Part of a small language model's weights.
Size: width 256, vocabulary 2048.
Architecture: rotary positions, no biases in attention or MLP, untied embeddings, capped logits.
Training: a variant of Muon for these matrices, 393M tokens, 5996 steps.
MLP neurons of a small language model. Each row is named by its layer, matrix (gate and up: input weights) and neuron, and shows model dimensions 32-127. Each number is 128 + 32 x the weight over its row's rms, rounded and kept within 0 to 255. Numbers have three digits each. A neuron's up and down rows have the sign that makes its largest values positive.
After each neuron's rows, "fires on" lists the tokens most often at its 100 highest values on Wikipedia text that the model never trained on.

L7.gate576:130130096134116164153132184090164099113158118138178137155151131095127124144128070193151097176155139172127097149129090159126156084120153096139129144138085110101080159116067187077105074138160108120110159192146143126113113103148127108164099076077078106141153119070105137118120119062093130087
L7.up576:163091090082082222148108155124133087067137132131067087144095153126074099071144142115111100105158144126142151142166085108058142123117087083156098107128075158137165126101092087190077099098132113136157128148060129147170082166119103078154119137070172068149118114121136180136151147099158072171
fires on: "al", ":", "me", "ign", "cle", "er"

L9.gate469:150139167138134183136140151133100168125099129134148112141133157149059160108150129129158168133172086154089119079121109196086126101128107105152111113126088055128114169128133182138128136095111140072112139109102108107126062063136109153087156166131132141121086108127141121132105143089116162117
L9.up469:178133108107134107071124130201048122178154177169141105059137110132164159113098071097141077077197133092128104119109119165174091139125125122164086128131126062167126099106156131115178089085100142080141089137131122116104101068144181119147135163112127114094154110147137173138095136098136134168
fires on: " to", "al", " for", "s", "o"

L7.gate529:115070119085128102107129101097149170094061130133111120152151151089142129084161120121135132118132139122199168166132142103023115154126074096141112131120076158105139108153100154098209116178095143127102097080099123047089134093124087081118069098125096098148165189074131152226123151130120132165
L7.up529:191135086092095142128169106148112174194089164181077130148108149093133145116120121142074085142108119095151077129165095136141095120132052196136147130138155099150117116125161059120219095098178180141120155122157117106133090155101145147111152105040172185182133127131135158137141095107140077151
fires on: " ", "r", "x", "n", "ab", "ot"

L8.gate151:081186189091142111117119088088107108115108097100153077174068131142151175157168116101137166082115110139133098177154113070173106060105124127187118148065154200158118113162078037090120145128124133131204155126117140134142099133181187167133163087083163131082126107132081122112131146082145125101
L8.up151:167104121165088129107095132130170064087107134170084120071107102100115132111126190135174138134075147087126134137124155177194145127130152104166131067104148114156074081148117122099123159157104109156160149120157128154134151104151102164171128085078150116105104161130150121142124125130114154153
fires on: "en", "an", "°", "n", " |"

L3.gate615:157131159120133137148131150077151114167159149122153098101108087128183110175152126142143190129122132144199110109132112151056125198151159171115150144081176133103157117093024107162099137170112095159152138112181118123098133090106166117131108086091122151152133185092145135091159137108187126100
L3.up615:168117096093123141100114119124128108125069105170100176110117099190134108104106138103061137107060156154160120084168119151116085152140091144122133094101122104130082136144105139116087114162165141124114128107139153120128167176121107109108141156081193132149094164190115084140093204148111162107
fires on: " ", "s"

L6.gate684:095140124116087134172121194140177097169157138175125132111098154119147113168155133158087092149062114103093115075121104074092082103099109148094116201067076147168144114102081183109073105131097058178148136131092106149153143143095139111139142103159176084136131143102143135068091103130108161103
L6.up684:155126186072096121128124141172126111106119095149145148108099103053102102122027217136079142124127165139129154110116113087098109134156141131104141106155054123107170112094130115161118113069118139096107077099124167142187130172138146125184083143083165131125102155073153156124157146107128089143
fires on: ")", ":", "n", "tro", "ly", "al"

L6.gate517:183136140113123084115145112141090088111141121163115156120156160167111122177099162165096168154101052108189114104121157123128137160132099212189179145129170126132086078110198199118098081145174166115148123152191141173113110130122109177088123097122178143143130155176157139181204152144094110116
L6.up517:119178119143108126082155115101142100116134125166145137104147159145119156132108158118126139069120065093146144055100178158127182080197111151100157119075109118138155102120166196122161156111146167141145058113169114104115147113163109172071127154139104116140157144180102157182127048176111175124
fires on: " |", "|", "-"

L7.gate690:142153143173081147132164123115175176123138157108169129126128181114161152162127114026175105122125127117165082110073132090137136085134160141165057085128203126106082091136104100137159128156106153128141089147064152063148109177123152088067114133101105113141207145110089211149152104098118097144
L7.up690:162128127159078222106130129096165147126096175107113136209150128064148138094135120145133117137118077147134106101107120111130089119137163116139127159113163116117098060141165046148123100111146128073196105147094131112136092134101121100172082193126071065143162093122140148200176110133140124166
fires on: " |", ";", " "

L6.gate473:103187085149084133086119112104114093149132150144102144048150127089128065089120121147106099117176099106110133195138099081132093152122149111166120139109091139198099130081097142098160082082191139171147171137109091112177185117097153133129140112100117176120108145117152108146132097156153188116
L6.up473:196133116106157093146111154109066139082159119157177177130134137092139118098087128120146114156115206143136153182124131112140135088128078110123181077139132076117128148120183089089108133116074175086137094150140119150095136094101108104136120092091152154074143125144200214113108118112108142129
fires on: "ir", "l", "ve", "di", "al", ":"

L3.gate72:153115135056106158122154107099189163158096133142136050162099093137160128127107116106179094077086175170154126101111094129117145114170103135138190138130119110195179134156153138144127172117112140101136069122139148144084145145090131132143172145167117101113161111060145109156140103137096134071
L3.up72:089124127127114186129171087096163191168109177119096133143152153134066137120138083133064071101120153096156073146118093177124110141152097114131205113123153174173118143169132109143157193149125127112151158162105084110102129135166159115123209108116157138118092104116162114171149125141069093088
fires on: " "

L9.gate661:129098102135123071103070089066152098130142136176125165074142126116164154168139163053153114085116125138131104145114129177109145179160069148124111059151150170121129146101142194104135093123123141162075110104093144071121101127136142134142135190140169192178117070101125079096158136117136118090
L9.up661:183172171095094167109144160102107167120170118147132132101115104104117099143128121122157149119108113154151109147128161150115106150084098052124166100121101123166174116190112100090143141118158124159136064183134115139088102096094137148099185147155222136083106164137158125114170118150127201145
fires on: "-", " |", " N", " France"

L9.gate397:165161097156103153081110208153144151136124183116146097149125156135097126150131142126085153136179099107148098126100119130108129068132106120123147198086184117111128146141160115129174131144151114111151024143141170130152072136120122175083059132123149159122122037109125108166115100120090110121
L9.up397:104150143156128158113121104123149149141149169142153120133104141073137161105124125177103139143158081141094050146129136148102090098105118168144110171093194115102122199150082116148120133138137151129125020109102127131088114115114115098112161067104159155132145110132174121168077151169187159132
fires on: " |", " to", " for", ";", " of"

L7.gate542:123167134105149172061147129082155157133088124100103101173089124148118106170105166114153164133088081162116124180108130167077165137151076093044140141095191139107165148087121110143125135146119109110178154102166120085131083070183175152180087145109150144168086097082095135111076153103152095145
L7.up542:144125144141131136123082132175145125125071148093107153103139163182126138116079167090068129118076150065169109117130137187103137172188132110139095156161150160086091121079101109150139100110174130110150108109111180064136121069108164148136152133133142080117137130074120106141091084135114135111
fires on: "s", "is", "us", " m", "um"

L8.gate48:125082143107142165138129116141147114114119087116114098100117132124079089105101137130170175105092141164178091147107107088118173121188104074122177116137157137122161127169148093097245093141174166171064106076126133135123157150153112169166148134107055130086155151082104159117165079127126119153
L8.up48:098126068121137116119114078156182130090100122173108111096054186131101122088153092151136149115182124113070106134177117032122157110130152143120155122126117095125175128122188134110197175153129118201109075187128170192108127114143202123104145117104160152139144093081090169122093125132128092136
fires on: ",", "–", " |", "°", "."

L6.gate358:126115131206119097079133199155153142100146124130060090093140128128087143101130107113100143157139127126157145153159134161140141108131074149207106139137087126097137125151160165099122129135168111129116065134071136071143197212111170134134139166145149117124100122138087114160107102154163108221
L6.up358:101146179134131158125155126102149086125186150141144166106167102080108117117125170123137110116115092139155134138188147169119166139127097117136079172040080154111139118120143172098093128130134135128171096148114137148090107139156152176068172119143094107128103143123150107077192084096138130212
fires on: "o", "ia", "ri", "ist", "a", "vi"

L6.gate280:225156125192173097134128132119103115150178150141180133124132149160127140169180148132174184190157132174123153105096128194168158111151125072187120091106150086079131183120123110159095091196113169123123191124240134148113151155152094071146136104124194152171173105125137140162136121144129180129
L6.up280:179144127158165131150110151124124163162106152153159112117125109173178170153184086119146121079150105077191079106138154172150135105105177184170149134108079131114097112094135110113182129144073182148140127156102131142069141131182137154110119113135119061129102203225114189177158137146074169130
fires on: "im", "al", " ex", "l", "s"

L7.gate256:134082103115135141084171155130155163106177118125153158109123143184150116105138173117116169130112145171125151138105094161114135112149117169174184145140119063134144090106168122158145121141134166182110071042175119144113125087134129075120156198135136107154105164128143143150103158154131154092
L7.up256:120080124087105101115123125152125172101116087113124208111078174164202125158156147119105162176098073165125131138133114208147100140155127129130141136116118092091096155118132107143066121178224172112128156082129154082149160120083118125118136114164170128135079147122119102114166196137112098083
fires on: ".", "s", "es", ").", "te", "ted"

L8.gate612:127104170138131081100105075163123173133128086097106106137140121132146169175094076124157144135140122099155119129147146160140182132110173117130186153133125157215166162178181148151151118080165084107147091110123132124115164121138168082098145185115129171136207119035127133178101130092156094094
L8.up612:121168113112085098138148103076156076118128156104149094139176125131087108147139140149105156158121070223158070139068130161138117109122188125131178135129133156115128048119174093126124122125154087100163150132092175132101107101097099153175152097128105191110105163128167130143171132173135068163
fires on: ";", " ", " |", "A", "R"

L3.gate163:123102132122106123067134151078145132115109077131132125133164139135131152178095124115102158157064086139175146131142136154124159071149134110116169170116099116097108114135128184200136079136094134109162145103092101152106072089142139130180098134116139147143159102174094157179120118131142192192
L3.up163:160125140176150168118074139176100115140120126172118145121117146147155115103109100136166171077099126113124132085105146105159098128165104126130167164172173068134067209091089110064160170146166120202100143157157170123129141189122154087082086157128169105171125104185119115157126104117106153146
fires on: "bu", "rect", "y", " Kingdom", "ver"

L8.gate449:145096095141170109106152173106077102102085097096107087115093114133165109135136139135097163081142162144179105162120107116063118118125124128087104108114122100133123154182120096166140115093089146137105170136138169110144136150097136177140089096096157093103138166114129093151123122093047109201
L8.up449:102144152144136114088178141092152148120114230124132166129070091151160088176055176130059078151109181107184122129136140079181145141117126075112103128142155103128159155117147161165143155109108137157177136146096108097127188185107109164129160149123132085130134103105121116153096134134180169116
fires on: "li", " Li", "s", "t"

L8.gate159:099134115090121103123108103102122103134140151116164084171103108133131117177154052145160123182216146110165166117105124111188143147093143108119150172067218192118139150135134118138078128136127150101123142137167105134095199090104096074167117144136140158093130116123158147110159112075153126084
L8.up159:177161139147122172130190155157159077140088164165097168144108100099113106155171121104125167145117137097157040094124115151122126168122080199127142113121111077110112083110178130121114106139102127148108137078094156104139179195096161097148094173131143184045099130110144152102111163145110133124
fires on: ".", "–", " ", " (", ":", "g"

L8.gate511:128138187136122088140153122129181129106152130111096133142091137202140127131135157161125139139095202114238067166107103147144111076143153109176155068149142147200161115131071108135217107105145101175106094097128124117140148150159202174125186103120077159127170146115124095108179115157173163103
L8.up511:141094105163151138141129125101137151119124169105126180169138111058095147111146124147139052085105104133137115079147127098165209148143093109110116171148122137175095130137170161126166145170143089153103133120128073124154103111140140180212106100117085151156122151080125130132158143139127098114
fires on: "°", ",", "ol", "″", " (", "n"

L3.gate100:180167169156215147183141146078150076065142114178120084100092170098155142171146118095136130116101124153097134109153137101134095164088115182160088097142166150060161175130146103198157142166113105153053096132117140131152086131096117123131130128131098179159094135133136134141115125138163067182
L3.up100:165113085129162137065127128111122126135145065107096144131107154174155171111134109064106138151138178140077136139181123175121118149116110130135155074115139097096105130180063153132116157175111140147172156102110182103078157122085114143085124156141119161068080123112106096093124114174133124143
fires on: "s"

L3.gate118:069145107136156104120085173152103140093147078038155114153056132058185143074165097149162132098152145155128146096147148092138098095107106206124117120157097110129171088118084128105137056123113123141144102125116198173131092076099112118142140091098103113106091100158143121169126122105147162112
L3.up118:141112089119235168115185148095175132084144073101125167076136111155137130149137186129106121140074119147175112127167070117125093146131067117170123092190147146139141111140100135095062117124169164138184153148066161142074155138153098166138109138116181126144129186134080103147085184090130166159
fires on: " as", "s", "al", "l", "as"

L7.gate134:105129115161132142118137188124136144158175145110208149134112124148103168125149067125113112166064154103108117165095124136118158139143180144123112082091137077128133100179155161124146167174137146117169092114178087108114097176092182097078126142095140178105111109170101156131153136119102118107
L7.up134:095159091143187124131129156123138126085080103105082121083165076114123160119161192151145122118139144142130124139101108179132099121059172129192123158107126119105122143123193073117168187154185156180103078125110123110160114098106110091093169076109098114124079162184180080160120062160120152162
fires on: " for", " to", " of", "s"

L8.gate40:106109099131092122091142091115122085136124135044092128099191100082156114183145192153152114120088080167141145127155090121185098094154108178146149120153188188118107168136137137164134095150132115138118112179125147101161143145126153073124124162166183138129132140104073150171131135133138164140
L8.up40:181152059140130057169143156084092139138111065091113140092105135127135115134080186118113162092118164141150130164119104135085114045095146171161074143122122113104058152117049136161159098154126158116072136130160143133100128084133094143139132099085094144134109088089122125107156154068114127098
fires on: " f", " |", "s", "|", "d"

L3.gate648:171090127082142104111138102094096139152163133096120145099181136110149160140165145160133143158066141107080094095102141154109106150133157125167149136143159122114161144119122115096132146126137185098121163163112129102152047099146172107118103123119151165159163090074129133109168149105109179112
L3.up648:157119093084147136182167113119153132142152113142116141050173114140096109141119114140113166089124126150103095128096164121139147189089136163181123127071170082099114162165122136119140144105142139077105136161088114153175097091127165135108104144118197151133135077053140119134172104080140196094
fires on: " |"